Part of a small language model's weights.
Size: 16 layers, width 256, MLP 704 GeGLU, vocabulary 758.
MLP neurons of a small language model. Each row is named by its layer, matrix (gate and up: input weights; down: output weights) and neuron, and shows model dimensions 0-255. Each number is 128 + 24 x the weight over its row's rms, rounded and kept within 0 to 255. Numbers have three digits each. A neuron's up and down rows have the sign that makes its largest values positive.
After each neuron's rows, "fires before" lists the tokens most often just after its 100 highest values on Wikipedia text that the model never trained on; "fires after" lists the tokens most often just before its 100 highest values on Wikipedia text that the model never trained on.

L2.gate487:143153085140123100120151128179156127147108089130107114136104159126113123133167170123135129140131131138161150166135101109134105138071137115068132099133110140135117131122133138133165100125122130111086106147137100118133105136121185132067137122108149166105139131120147164152127136130120128135098129117096122140105137153185127151100143121137094142206167114128108116154140164119161166108115126085118102123161156169144125087135142134131128142118090112114107140143119133151164167153143157152131145161152133130155124104137123133130136137115146092141118146137066104097189124107104109138149136150114153125136094108124082151114096134093130127139152182133055130162144117109125153116107175109111097114137154140170195113104146128112100129121165154111160148113101135113085124120112127
L2.up487:116107119141153128127128123142069124140144135102092128134134130125138121127150126151068167111129140083110134184103153102141112152096131138112166142133085122103146089173150113122178131165124117078128116175181111132141125139055155144102147095106139139108101165120127119137136103088117104101093085134150112097104114137123073139129107135141160104141144117127115142121115146146134116091110161129112126157152128129130196113146102123140128179127112159107148126120115152121115137127130111170135101136106105126132130109122164122119165140120110139129139126155101119157153112153123126113158154142130111149159067143132078155123102118097155150100153148152107084144102146074132137138085142103170134127124130115128124134111136162151187113092142145162135107196126120147076137152132133
L2.down487:122106119161105098136159134157140080149122108155116119155104112102165144104156149116126111139122142146133163168073129113120106141117117147139138159115141115069129112110143107132171214150094133114105186147172173109145137087153133121081157130115138132124166100095109103127138124141082122115145141117121097103115123137128120170132129115091129104175139129155138144100159133066170102126148144140138146118105140153128115158101099123106128095107145125093117149114108142118138129141102131145122120098148121138146129054126150174129122131094149159136135125104120144129125134167138146151132137169132065103124093132153120125206123085099185115127127144106141125128128091117091140166164135100140139130092118162116154135134117131120115109176114155123113126136133118106121101092126145
fires before: "ue", "er", "ed", "ion", "s"
fires after: " Le", " o", "an", " le", " im", " P"

L3.gate594:134099157140137135141124128113121127084122116128098149171099140131118126097160152124140093137141106118164105106140145167133095084136149130102131100108159124156137152141133109144143108127126184129098129109129139150121148128089116170121180162093129153087128152077152118098097137142138091097134135127110133130108120118145131125133174110098118133102107126116129138142138160136139151069148103143121145119116091155121169167075134159141169122131102184126141123127106108156066123113169151123162145099071082096141123153115121163099125132117143139097107118102102109097106126129115111153144113118153135116149121147132102146131144168068183105132192142144103116124168116139117117125146150135176129112121149160130142130084108115131158145101127140112101134163178128127143165101063145
L3.up594:117147154174113173153106169089116142111104104142125115160080090168153121102097104151179127166124066142128137133107133134107124135119091125138138136149121134100138148160129124163133103147123150137134138123146134140095117166108104151153119147113147091105146126113169131121110111117115117171136159122127151134118099121173092087122188101141122152131093135146135105122126153148138143094122090144143126114062116163116144163088146172119123130137119183132135069143096134145104162107130135115132147090090116111138077152114123114103138141073114132148139096118121133128084116143147125155138080140148147119137139203163093128127152113085145145132143145137134134101149114104148102098132148160142146140111122162129097112083078075124104147131126138133100145151143115158119166132126118
L3.down594:179135129143124118106135097120119103137145134159100143136136139125126108118105118146145094121106144107097149126126133102135126140140118090157160153186108125087099112146148121158156196132123124149127128148141143120138156079132154098138122136107134105101205115108149098147180116104100108157128140126152136164098126121104151119150101148144156128188135109125144136144122118124137076089132160135159111149111079117140179133119132120156109113155113122130135119112104141103077147133092108130106103115092135163105104114101142120119123150086107140133117149153155099108105186119150135108052070103170108136116123126121121113115147133129156127133147117096113161123123095114181105122181109133136109140146117145182162123114114128150126121116117122147108146129109096091140179190129095
fires before: "ed", "ing", "en", "om"
fires after: "ce", " g", "re", "c"

L10.gate103:121148087158140135147138123145171124120106117126149133121134081152119125079134131140105101113120189132104093110138128082108117166130111125126129116110143113141138101103092169152104123149108109130137162147142122101158169118103170152130133097130125136134143160119126127098144174119160129116138113164150140151130137136120173081124123117137096142081116149106110112167094117123157128156127140125138141114117111187105109157099159136162153160130106153160099164152124111133159151165126136106152123106126105100140138143133115144154161131152154131145119096083139081115110129077098100149139138092128140156144086141124131087128114113113106096098090069120141150122116163175171150154053125166142128117130143108112133132119103091090127163104129141100117149082148154097155188130138102
L10.up103:125114110142165110135151117113152141097149182137123154125114110129119143163138151080152103094125145145117145123153114134135139143165110112122097125159121093122129103154138159126121122169124152159125103135136108144131141101166090117139140143136146130099125163092130102118150129179116158139115115142120178101098100140144124126117099129126156127149169135111105109149169136103100108127135112136132136127104151116160081091114151084106097135129092121096157164164135090103102207065126151145118132142184138114143136127113148128096105130120130080119135095185133110112161118095105158121094129103089166108124110121061162119164103134090157091172132117082165073123149152100106143152116130157119165148126106096126140147121126131158162147141111136106104129093128122105110107112133120
L10.down103:118104125125081158150121166124112148148105147121112097083138102144099144119111146137107145110161160113141143163131159144145123115094134091103088129157135127133167106147139149089148121135161107124176099175126107115131166135156136130118149139110104158121118153102120107113146150143129097129156134120157107134138169088139104146108131101147155137139166108164121168085151123141175150125082120161115085158120094175081122158123097109105104124114094150178154120112157134120117142165117104129154119115071101116116123136145144121118140109144112116140134114134195153140114128130104114144136135141161136082111049074119120105131139162173101200099124129113085112130108114117165117113157134119106087106156150150117097172145159111133125120140125165110108113136130139120098123144117118
fires before: "0", "3", "2", "4", "1", "8"
fires after: "|", "20", " the", "2", "ar", " a"

L3.gate60:153176145128119112154114097122103145151094161121119131094128110146149089087133156089148152123110114116157116132144129144149089144159122101131080120132116151138107097129151116112122107122133121151133102130160175143161104157092132124109093113146138116137168155107120171147104144058099121119139118072127106078149123141134135154136123077140157110125135125125123133123153134180097119122140077156137088088108133110119127104107120115125167100140105149156162139122135100176138148134127190139143086108136147114135126140132114176098105130113110095142122081153088144145145111120170131114152147145151166158102150167129143148129156130131110150126126099127140108083119193072161110118129139110113129138128167141099105096112133092156096140144147144136099182162126127108151092103153126
L3.up60:172130138150142095152110150135076147156089163151153115094088089162186081142157130144163119088106157097130072116125184095131117128144157145120088125124119127109096136113143085105087114120143103153123134157143132084152139092114175089116121114135103132121131132111110138106157140139146151096149159130121178122147133124104166140156145150126111142125120163129064146158106114155099115133173119139139115118152118120133147082100147107138168111119156113155120171089115113089103138138130140125088093112109154146116130137082122122174182092102138110129105149131104119141143113074146147150128168164107165145145134122122126139113145127128103121162117148169117099133103154122105096102109139136169158138162149105114135109144137155140110125109138137106127132113128129077126131133162093
L3.down60:138125147157129115104138129125130125148140145157167127142104137099182140150099161108083073092139081126085140140142168105131120112130127162130141192129131144148113112112157058082102144112137136137129152150109152128132104160107112131115154141180136100156094098128153132094114126137144152160144068138111150135138111164084123101113112147086204130148128129141113115164129141109125131165160128134136092130126105079147146164158153087145102107118149081131153115120130132132133171126121121125149139154125144144138122111127113116173134109175103115097104148157162110119173120121147136135111130108090110099146141110087131148120123111127160112130130114111115123147128155147109123100114140131122120161105090113152168132100164071076108138141091138093135111148137099081165114132153123
fires before: "er", "e", "oy", "ction"
fires after: " c", " l", "em", "it"

L9.gate690:131158089132137104124160133145123146115162086141153122089163125111148115151152116151115149142092121096148084138160128129166179141123112118124143104089139102141135103107139118125105112134112124146096129093128134154117121158065140154110131099135136129125139152155112127083097118139123149134128119130097079126128126123146124138110110112143152160147092138081149074090152166107137112113123139148139114128099169146156146100099129199129135098114117156125083082125133160110131107123096099098146122116096094108150130119156157182129131173139112113139135150106123144080129158090089107144112177172131117136090161141121115164115141147085137140155124167134116142115127108067134142102117147142150101140174186165156111138155105124151144140153109134112127132137129144164154059134116138
L9.up690:105100083160150123118136121162100119147085081130101144107107191046141128113176142112124092122141142109137141186111094126109114127113174107118117117146128152129131108121153139110121091103148120148088128133092146132114087141154094142098159152062097100129153143136145127145102164128153105144114132164139114122114167149127145172140115128131091155152128138163132138127140138152125102147110154163132131140102165085124142132142098102123148147111111124141112114120103133124114182129134084088113111122142139128136131104077169138208159141166116083139130137121151119108157131102125151130108172153150120135139140112101158160124136135100107103161165112115133147139163084160104131133094150132119159146158140138085130078132152124151123088128147120123139076145140140126131105120116124
L9.down690:134132085105113069115186132133109106113139144175153172074117116119089158145134131151137173104135099158121120157152122140131128138117162141110122120135138081130151127096118137143113179134116114107158119083142074128139129121096123145093138142114103132153097161122113167132101129139131170084110142114136120157104070137137148129096144157152162127127137155084125076113090146071115197129160156148154112145099150102100125118117117138113131140117137123101127123147086150115112105145129105107143149104098124162126121116123129142110136155187083170092098137100149119172150159140126106137151142102195166111130153103134111128137105094126132093117157119149153094126120111102118146147118114147099116170158135153109155115147120157097136097148113169107114118116143149148129144119123140
fires before: "ond", "ess", "g", "ur", "e", "ial"
fires after: " s", " sp", "uc", " S", " sc"

L12.gate412:122151114162120111163149090169168139119164146129105160162094128137127136125163123129149107144126124066158150146109119085110166191113095101116136118148104124128129140110155109129120148124150107147152115124154100149143116101115116120109129093130157120107169153094155124121092123126148131134086117129154087139113079102162130132126099119157109158117136110099138122107133133151138116149116163144123151088088143118162146094104146154156137123161104133145081097143145123135185098147165129108085095117110150133123155136207108149163123122091137121142125114080134108157109128138131151131125117097140145067124150164100090111149095144080141111106162115099127134113139085130147127120098127154143141186136156127177134100136161143107152135172119154147147087121144174135138117105121109
L12.up412:105128119109129082118147101107162116101143125160113141107145119157125182139124104146132140125137066134135103132126129130104142141109130144133157125114157130120139118146135121114106101127139144127139132126194139160124136126164167086136110147098132120124126172104115132093125157148129097126147176114188114111141103080109155158114131152138108126109108169136155121123092132138145133140170149125145149121090109095118133081105108172176089098147103137108126101139164123157122114101119146110079131115122100148137106144132078076147126154126102154100142078140099112101078139158123163090111163109136134105119155115147138094096146124127150129165087098138114130082181151172134121151170120161132118141159103131172132105088117130154137156153151111109112104084140078117120180134144142
L12.down412:138130119127214133097136161090134064122094107181151135120122152083120135112083074160109178120098082124138120158123131174145142150134148092165114168152109103133155133161161084163111111128102104095160125104167126113137142092165117114154097117128117149168130056113143144142118129107092148139125095121128129169137123128143142163142079139161140147138104120089122108124124154126121159158133130123127153162113111129159112121128132138121141190136143130106129119119141158129089143116087129106126123089163144165134074138083155152114122168111106135109137153145129113072119116167131116131109144143134107142142130122136168154116137116139127088127166143114116130166103092117120134085132154169152115136118149111120138137122113130120110123138132104095085121116089144117124148120113141
fires before: "ed", "ing", "e", "id", "P"
fires after: "\n", "ce", "re", " pro", "le", "d"

L7.gate50:121094156162149095143147099120163125149141131119165115115109121143111141126146113103165109146110133118139108127140103123122118222117147135091146073143199106162106120115129146138144141121169132138146082098135138120133141124114140107100106137114110140066171160149126154125102162142148126155121088142114118116138155139133154131102127107102125115102114127108117135160142096136112165151162124139128143118125164088149149077153136160129132120196115123150153131124081099104146127135120159103153138153112108109165141147160099134129177136100133149103090110121113125114134098138107121104123118161115128161151068183106139139085153215131142139129150103137123114102139114125118118169099165120116128153147096146124147119105172091157156147116132156141141121105125120105163126137152101
L7.up50:128114092124161090156172120118125100148145123120166153105101159114126160121100087128146158157132181148119136111146092156155097174160095153126133117144125144104114144115116152122130165117143129143113150122139094089090177087132124091139148127129114167119137113125121141163124138157125123111124108139117122147116139142121139125085153081125157114109106114091080104141146108131127170168144106123148149134142188097146076149116142157165116126101122143131143176181123099124117140168101133149140117160119081130155101111153131131122141073103170119121092228122131088122138161102130146131102159129131167189145150139103140128118138150131106143146114141112153118128112115104109123130114143114132112109100091118086158109125126147179109130111097132093144159126144161132133120105150124
L7.down50:137108099129152116165135143172154125132087159139138131174136116140097139098117120113122126132126167176147134141101135135146106172137123139136150149131104139139125140091147147117129125130110114151109161160103103149085159101154131140163163117093132152125097121119082121121114123159115115077121130136128093109121146096144097169096128094158118122160139079103149130135152131168144149109125144140172124136141113109125135121134140109110127124133173118122112098094114141119143139163099105132135100200114099125092113114152155119098166114098130149108152153107146087117139112100179112123166137102194140135125201111130129161128114110124117162120142142161113122158116136147119101121086072155142146110120096111099118109121120100154118150128076139087124175101094108124169138083174079
fires before: "1", "2", " |", "8", "5", "6"
fires after: "|", " 19", "ber", ",", "ary", "ember"

L8.gate583:122129079126099139130143123143136120121139146090133116159132147128108115117138170141121120104107132122093123095138087132112128129151113114113139118106121127151112126156108115147088074132101116145109137159111170133146122129113132137141097138138166096158130162162090127139097136085147134164105138149122164135115130177096130110152141159147076075083152143140104105108141159153119136107164105110153132142142122130106105083109153136090143139157110106111151154118100078135071104075130129113159163137155156154117138154139093118149162137109151095131118141103110112087085121119111152109129164165099128142178108121091103129139164172132147135143133111169133112156116179136149081103109153109176150089148164141125145164130070137087153150098128132131136112135158165156150161123105114
L8.up583:094122127169119172114126126104104136098110116140122115143126121122097072126105117117132142129102138122107138113115164157097091106148133096128116125146143096125121124127130083132150128145150175145102105144101144115121115099124114155157109174151126118149138104150144152098131179124111133139137103090158135123142144130146095150122145113147131152124152147153114149081112134149109077095088134149104139132073147145114117150131120132134136162138142148084139081141100152042145119154139094163106201144114164136117153128086122159159111157114116147152141117133105095146074179168126142121105139129151155142130113108091107136123115128164141150120111138130168140117131097128149143169128133109136115114128105134142170167113134115135076108123148118153143167128220090127110103086123151
L8.down583:176167126108160138092123072144112144088119142163145143153100141137165145131148166103135123102172108103119107136180136072126118105135109097132162139109145171128154123132149109125143122154139091120123118144113128109088136113155139125105155086155134109145110138098147120114111111117121117112142122087102137126098122153115139093146152144160144119121112137103125174133126111124175117131151152155087143116214096137094116152143141118110112159145103096091135116158121122151085121136115114160093125131149131106095111193122138113120102130075152176134100162136115133130205128129157157120117120107127114108108103125128095169157144130128115183172166121122139155089144117120142082118165114172126118113112154138119135094128112111177125109122144125097117141116116125170110126142091134
fires before: "ust", "ru", "u", "W", "il"
fires after: " A", " F", " M"

L11.gate591:135111112126150096177119160142116166075163108121153132153086125107131062138122133100143125115151142112134130143119105137101120134114125137111110095090156118132102121106097114154078126142119144131089128146122133147105145124138134102107129116145107112127137136183144101138117147169156101100089185135092133137105123117104101098141115142114119093157120139155150109143082139148115167124100162156114129100144142146105162139091129129139136146136102174134108122141063142125116130125154120145114093136113132114120100146126116101160170154109154164085086107109140110077133110117137117167149149153134127150185128138104152166142158120087189110117146125173147153176137129116081130105111129162150176107104114158140172129102129151138154142086115167094140122107171111093136107130124141
L11.up591:150099134145141121171120163104141150109219090160119131136120132151172127145129150116123151128132145116155111090166141175122107097154142134133158123126093137117112150107155122110136152131119135138157119139130118113101157092144168087156109153134126107106143103124138083092122141152120141089129154107159076175122126073141153128149108162132172131119141121124131157103141160120134147116121115111121111119134146116131127163114115173153101133105117124102121105131141151118125160146083177146054126082118087178081101122115140110133196121127131118093125108139123130069117180173107166121090179107139136118129130124115155112105134155109121096139138082110091109136133130108125111155116112168129129146114134131144137143115134128193103092129136103119146154109134133148095140122112125
L11.down591:155139132090115097118102166115135131170116116135104141137135141157092171147122103135128123127127093092080107159141096111142134129074164152109152175116140102133121068164138127109133105145139128099142120095126066128150120188125151104175137116138082102149141083147142102181168165132118114139140131169120138126124129105151155172132131090108127141119115134100107148139111113131157167131128104147155146129134100090148094164158103091091158145180139112133125170135138129105166112112138100140127092118109169095122158086129103110131112067121158132119118172133125100157116126104112145132133108149095137148136115150096137124074109124101124096138142139160117140106162083107117131151134137142114124153136112156124124106158165115150120146123110172096139126153133177128143122129165090
fires before: "eral", "e", "an", "ction", "er", " |"
fires after: " J", " G", " g", " f"

L12.gate678:138145177184119120099137154114123171141125144109152117127120151164118142121175101088101125132126105112158144127124093115146137144085142123115176119153168095124119102134150097109168126119108116122123128140123098123091156137127148102086126089108095116122148138107141138111096153149137150151113109189128138079148148133130128152082113130164111083114097122149161106137117122182117141114110128140172160107132110162155177146113115166115144098126136146136106122138111105112119156143116142128078110087094138099101148189150106127165159173117124126131144088142100114119120132152140106117148167131128126127131086125118139166118151127070162144188144080135120113120137125106107118131111162147127172153137131117113130110137155115094136190084150154121163120088153168099151130121107122
L12.up678:124150153170161100145085127146082146065109090125141139195120115146125147126133156089106122120105124114135098124121130134150152150104120108116130124137126094152125144135081133126136109113141107124124137137110116119100152127151133132113147121158098095157123155136106102157124127151156160156129130151162125158103107121111137142100116163090138111100137093150129106144120090112127153158153105130128132099173092135128104117146104121079155157160168148188108093118085159091171124168111183128170146138122080082076153172155153099115122132123132131129116118091130140092124113141130081111171123102094123137125155140110128151111120109104165115131120127125163124142086115134108135137089173149148132146137096130127122115107142192113152111156115141168158160140131171088140084120106127
L12.down678:124160128100132152107123114150169117163090124118072101134145121085150099116094099127124125119148112159113149147162123130141143094130144124041092102144140144200146135111140147100110103106141117117126141084157115134151141127130136150170138118105102152112141118112114129161116116081123083116144133119136148150112131101148175135144119098151116107116128122117144121109125155123070090137141118148153089138094091123173077138117171123098150082167146125097138162158144108141136073137103140163073102096138160150120126099138114112118113092133120136123125152130160121150127149113158153172109114127151126171095117125180086130124134111106140145119136114128124139126113139173175080136121150117114161155098139126130175109114125150151145129116157104169118145136121123129187153127145113
fires before: " |", "o", "e", "us", " was"
fires after: "|", " G", " Te", " f", "\n"

L12.gate362:114209099127113117134124179128122162146104152105110141137077127125137120148110128131135134113151138122121151113145123121136116121112149116092091120095141134135082115107123097150156114147142174130138141116121111153121142110145121113083131168076118116158119144109158157150113123134162126162096096131098115123144147102163114123139161115140115152159108106124071137119100098125162133156103136103129120168135133176146111114126110155099141112116120148163178103125123089121168136141150150144136154131077141072115120125140139153141135116128165120178125133155105139135101147114118105114172154108154138132112159115073107174103099146137146139107136164126116132121115122071129100153162189136159108130147158152142161137103134117140118176097151163063130135150089127109093093185116107
L12.up362:109145101092115076095123087112065122152134115115106136125135177160138134145131091098166113072095134165132165154119140121112106145162111112133116118138114150140152100154103135120103161129156129092156159111118171146148090118138136129160079107084119148122101105100157128117167120147104145138111161123167152137143190123085130146145091129169133114152145118148122162137163164156165133157148138088139111133112141147134106092107111126109121142112160128102110142065125113107105112137102146106127126140126138111138123128167110160124178113138128122137151122172129124087114089117087110143103163122136120125107156122103163119191110114128171112146133142142156126128148109092141148145154143121135139125118141108124117138173142114102118083087200127147133149111104137106158160104109116
L12.down362:149156141128126122149126144130124094115094126132121066117115087139128117115105103181132092149128123126091161130093091139130107126133109153136078149118105124154167135104149148123113148117139202168106100169137126157121130161094142122150135137109150050112133162145204092142123125123119127155121097146132137164116105136147120127107138079127150123131132107168099144148126194133111140126120143123173112116133118118163083144113135130125143142147111143173107146105119141099146094093135126165146174081138137124110129126097142132134107108148160079124128089158127090167156119150117171108170177160140153138132119160129124121147129131105162129132122100089131135077103147150106132121123117137142108143085097126083132104126171092131131121121119140125127117167110091121119098101096142
fires before: "er", "ates", "e", "ral"
fires after: " C", " c", " United", " p"

L11.gate97:101078147136166110137111116100116065143140110166106118133163149119117127130103125125067156115108165132142135148164151133131148149126127106119147108107135148150126142055149126131117121091118143108141146086144130147148117145108106131114145130171126115154140123144099087128078138152114098118120151122132091132114137121110129144094137143155129037140137142110123135115124144090131117157145094150124120094117152130163118063116121146120114164146128170127132112147143132128152135145123108147107127130137136126120134167105124153134144164108152186117141161144094134136142129105161133127128126127075165140184161093094136148146123159150112121204124091093133175129129104119110137136113096092194121174123124125130145159083114131152136129109089141118159170120115125132169106112159164
L11.up97:098164137128168105111081118110107124098165127142127154142107128110153136124126148139094117129070084140137103129115153102112134115113144107114125129120111117107102121159118068123128123116109180149129097165147122142094140124142071155097164104158148135144162139112133114116126125132115098151151114135124139122126141140154119194132129113149094119172132125131117145139062116128131104170124125146093091142126130168170112103117109138115114162159158151124090168182132121141109115140147180098127150147162115088065136133110166167086153128130130149115161140104161131146082133133122084158145081109103164130151134155106139138145176155112114113117130103114123118133116106143119099163120155111102114156179163104149153166123111130080105137128102117151133137118108112086175150110137146
L11.down97:142114108112125143127103115137084142151107114119119109127120151094166112104127136118140166146123120177132105123092114147131137143138101130126139133104110145061155093164142129135133111125140088110075159111117142125119134121117162082166147108132122088086119147111136142130100121126162178089113172136127099114120108054128128138141134136135169139114099077101119146174139144159130101133104138100183132089144103172113147150076135115121135184103116145132155115155092142118136131141110089098105128116175180150155094125132154164102126107131139136127163140153117108101145152114206154110121138116147170147160154118172125140106136105114126162094157139101145141146085149129127147128147159127130111119176129100112149116162109096124137097135111133189130115123135121125131118093135112
fires before: "le", "pe", "n", "od", "am", "s"
fires after: "e", "u", "i", "p", "et"

L8.gate679:099113122078105111109117129112130161095120105139135154126138165129096112154124137160138135144115076108142125105106120156103126123171115124109123107120146103157146176167122156165093103124091138141088154109154135141166074131108107100134115135094122095136108149161071122142097125148107118148172159106103102103128139147129122152156149099086127082104133135114187117124135138118158147121150122147081109151117162117138153145134132113115161137160114122128133083137117132105108079112141155170126104132104148172110118139142129151128164178101148100112105114152146152136123136119131121137115147193128127073067124103118158160116138138114148130116144121104152142094109082113156173172133120112128131137117184137148124137089126123167105093116136138132113105154102168145138142128099188
L8.up679:148124127096142111132147131119126152151110129147101104152158184099117144120117151135123097070146124097142163150128128151117081115143181116119124132129122116134123148165123137105146121117162079159111171149133174139134120138124104146118141102104109110131113110091098176096115161106118134099168096129095099118113185149144105137154109131131153159155172155119114066136093133143120120107154121187170114141162139099130139144105127092113192141138143141158116117092093116147094130093063111164130123182112127125124070157084117099128123164105136122115074146169143139105121112123122160127114155128128136102103119138136133135142152131103119164135135145170115165154142076113147121141151124150103159114134143139116138102128136165120134142123095127105138067157114122134105113152117112
L8.down679:125122092126121144100172133092110118136146135115166074146162122129103128170139130135129152069157125146145148138122072132120079111113144118137134169103133130149130136125078152119135134114127129109159127151105165164107130130162140121151118096108159155111114134115149124143182122094165139084145143126091134151127128162151141148127131179147144126105152127118191161100091095149089129074089138165146129135127146110098133141099107120154128130116088171126147141098121169117106118148081135107140146186136090127098162141125151118163142128093107186097089113113138135105127137145114124159135123150142110131139096183138158109104130112112106101080146126135147123142108114154104101135159120157111134114124110160110143122147113112096122137094105152175075126102142124104151110130106074
fires before: "t", "ober", "ar", "g", "ow"
fires after: " S", " O", " s", " f"

L10.gate488:146136144167114127080120117166107115139149145155085101115131134094109144090112158125093132145124092093130106151132108090115123138114135139120168107158139121092140114126138134117113137102144101164129152119127118116155164167141135160104111099083159166153099118115112117101126118084101137184103127118131154105129144150134113142125154119092135150124160108136149043172089151191137174129109172107072146111126141160180164079132094115160130151155101105108112113077151115087113169150126121106115117123115142114129150129127128120117160148166145122127134138133111120127089127131117102160143138168143114142117176174165131114115110121150113080125173131115091172123131123134147145141105129106136118168142121114166100138154139088145108126142156133128168144141129117088132151149121142
L10.up488:146097125113161129119120122128129168155107094121142156096125155133145099123103141145121106175093105137152147081138120111141070098102104154135113131135132134134182114126145124152114113116095153136147114142113162124130137112146148130139135129101111130133100145102154094135145127119133123099158149104106094117107144166226144124123113130123105110127145071106082160128122167116124156128153105154136149137129093145112123172137182150149137138156128137137090167126160095147103136141113129099114131120111084124113108085131110103117162129130156137126125114107142108097106175110102150127150135149116131134141141129127135082104103127115110132128155130181126175128138167158079112134178134079126108080109074168174161095091113144128099121156153118145128110188168140121141103107145102
L10.down488:084124087128104132133111149134141123130144084083115155111132119136075123086154090120147165135117155114142102189164114158148145113163144116134158178128111113128117110132177144099122128116140120142151113124156152156116115085136123103143154122138162122174155127147120178107126138138133133171109148120144115128162130109090140159143143105145085144121094113109153104177107129123176106132132149137116136131109098117145109108133079146141145135096121131124145145126127126141142122109130105112136125160128159129164101170134143146152124123110156145129116142143130108141081109148111127150095099150143190158076077149151113171147106148100117123118104114113122147109134079099162111116130111136125076120104111089099099158180184102108099135121134093162179117151099078087132144130116114
fires before: "ed", "ing", " to", "e"
fires after: " m", "t", " to", " ch", " on"

L3.gate22:108135124136163114152118143174168100123124114158152126116141103092135093113133109143082115142124132122104149154102140132151120141120065159125098111089112110139089128130155158144145145155116148108157158119143130114139149137087132163097131122093120139133178089144096152154152170105117090146132104137158149113135118167113105172135109157106081122110101137132170128088144118098149067142105140107121130161134118115113156113106132095133122132151132149141160107119131166124142148145156147130079109116175142152148125138107127180151100139117161091134078132120125127135160135104163124138150125113092137102149140134145105174091118089140107135112173136145149149146144128111142193150106136133153104141170143115111125132097159114056088100086140145120123132135146100189144121113093148
L3.up22:128113085109119112110172131127111102150099113070101130127152141148131137128124169105060167112105110127182151173132124143134129090089177146113147120102143085148111163150113147117082108159116144122131165149162163115137130139154139127110196116108088156132119115116131177111121141104100136103098093141153104108146121119099132108126118089083115080124102147121110119130145160143090156187119113136138096143111133111181125144155121136148146132125155116131085132156107129140130182113070129157159134160101132128150124119123111087154130108115125114138088139144117090115137113184115139093152141133110105096140134095120092151147100130171137118100133124148105126141142113165145120145124151120120148140128134151152134103095102140135082104151117106175134121145131156163123097080132130
L3.down22:117117123145076122075162144096112167090147165132148130149111144160131123126165140113146101095123092151128178150152158161163104113071119151136155155140125110150154124103166117113158144090115105183120121138117162111161122122111118130114153096118144146126106161087116126115142158105138108130143164124084122139112141111122115167172152110104142141107158117125161164099128141113103093152100151130113123099116118146123120136096110131111065131079076157094171128130136170174145136134131138093096131097149131108118134115118118144140147119138128126129115149115106133098114142133146142092101133127160095121130157124141141133169106140140099173095029152146150156128103082156141142140120122127128133139079121129105126140128096143179143177150118142121125111157090150112112145123121145
fires before: "o", "ay", "ue", "g", "ed"
fires after: "an", " Le", " s", "i", "en", " U"

L8.gate651:149153105163114094116130120123104118133123142118151111121130166134137139094102122115134175126145088127127123127156116120088107154110127162111125103170156092163111154108139142176134120123125132144152116101093140129132103091112123137144129157111161090128098169138109139104163073166161119142104144103148101116183111127136139109124197116092135103138146099115174129155098127143127144096129121141086116131118126166112137088082108156142131114162097160099127168109141146112105158120159132147114131139117117158091143158164126123090154175118111140084101140114074159173117147129139102145128156151117158099114107133154116134116145147134126128111113119187099100088110118098133137132138147125128092138137146113144170171134183098118087108093121137137129160142105124158112157195119168
L8.up651:136111141150149146154151139131163101080156070117105105105123119134100141130133109143180073126162128134127132163149126112141126148120169115133097139095128105136093140132117112144133103127151170115106120081136173180102132137139105104135118148159131151131103118156121131150101101114174155119122121143107120099096107110091128134120123106177096111163106133139126094113114170169136117147145144145118091131154133151124126152115142142104118129119123119112139112139125086139089166134067113154148138142111151172136107147098114125131111112128148111119125154137150080147127131135131106117068146152089155129172143105095121170125152139144150131103146150125169112122106176155129133164136119179168124163058142107133134134130103139166109126147087129092079153093127108140057158101147140
L8.down651:141117133097135157153099101121111124091145143080137099156138161143136132179153111091102158124137123115179168107128105118126129098164105104126140175089123128080113132125133141094130134142142117129162132143158125121081143142132144112152089129126127169189148086152123138133103122183112126118095113105132132115105108159128124144108120148164143144146095138107075121122102124140130145119188155167114111116137110098118122116128119120155130139100141118125138136170148135166126114152092122127114143063109136160138157152133159095147115150101098139145087114153122163132142069153134156112125158148111135153132121079160127104116173108119156144125104147104122125135113112144141085123089140102149165121146159120071101113152118153148076142105164125140120123142132103117076066148164106
fires before: " 19", "ru", " 197", " 18"
fires after: "u", "m", " F", "ru", " M", "pr"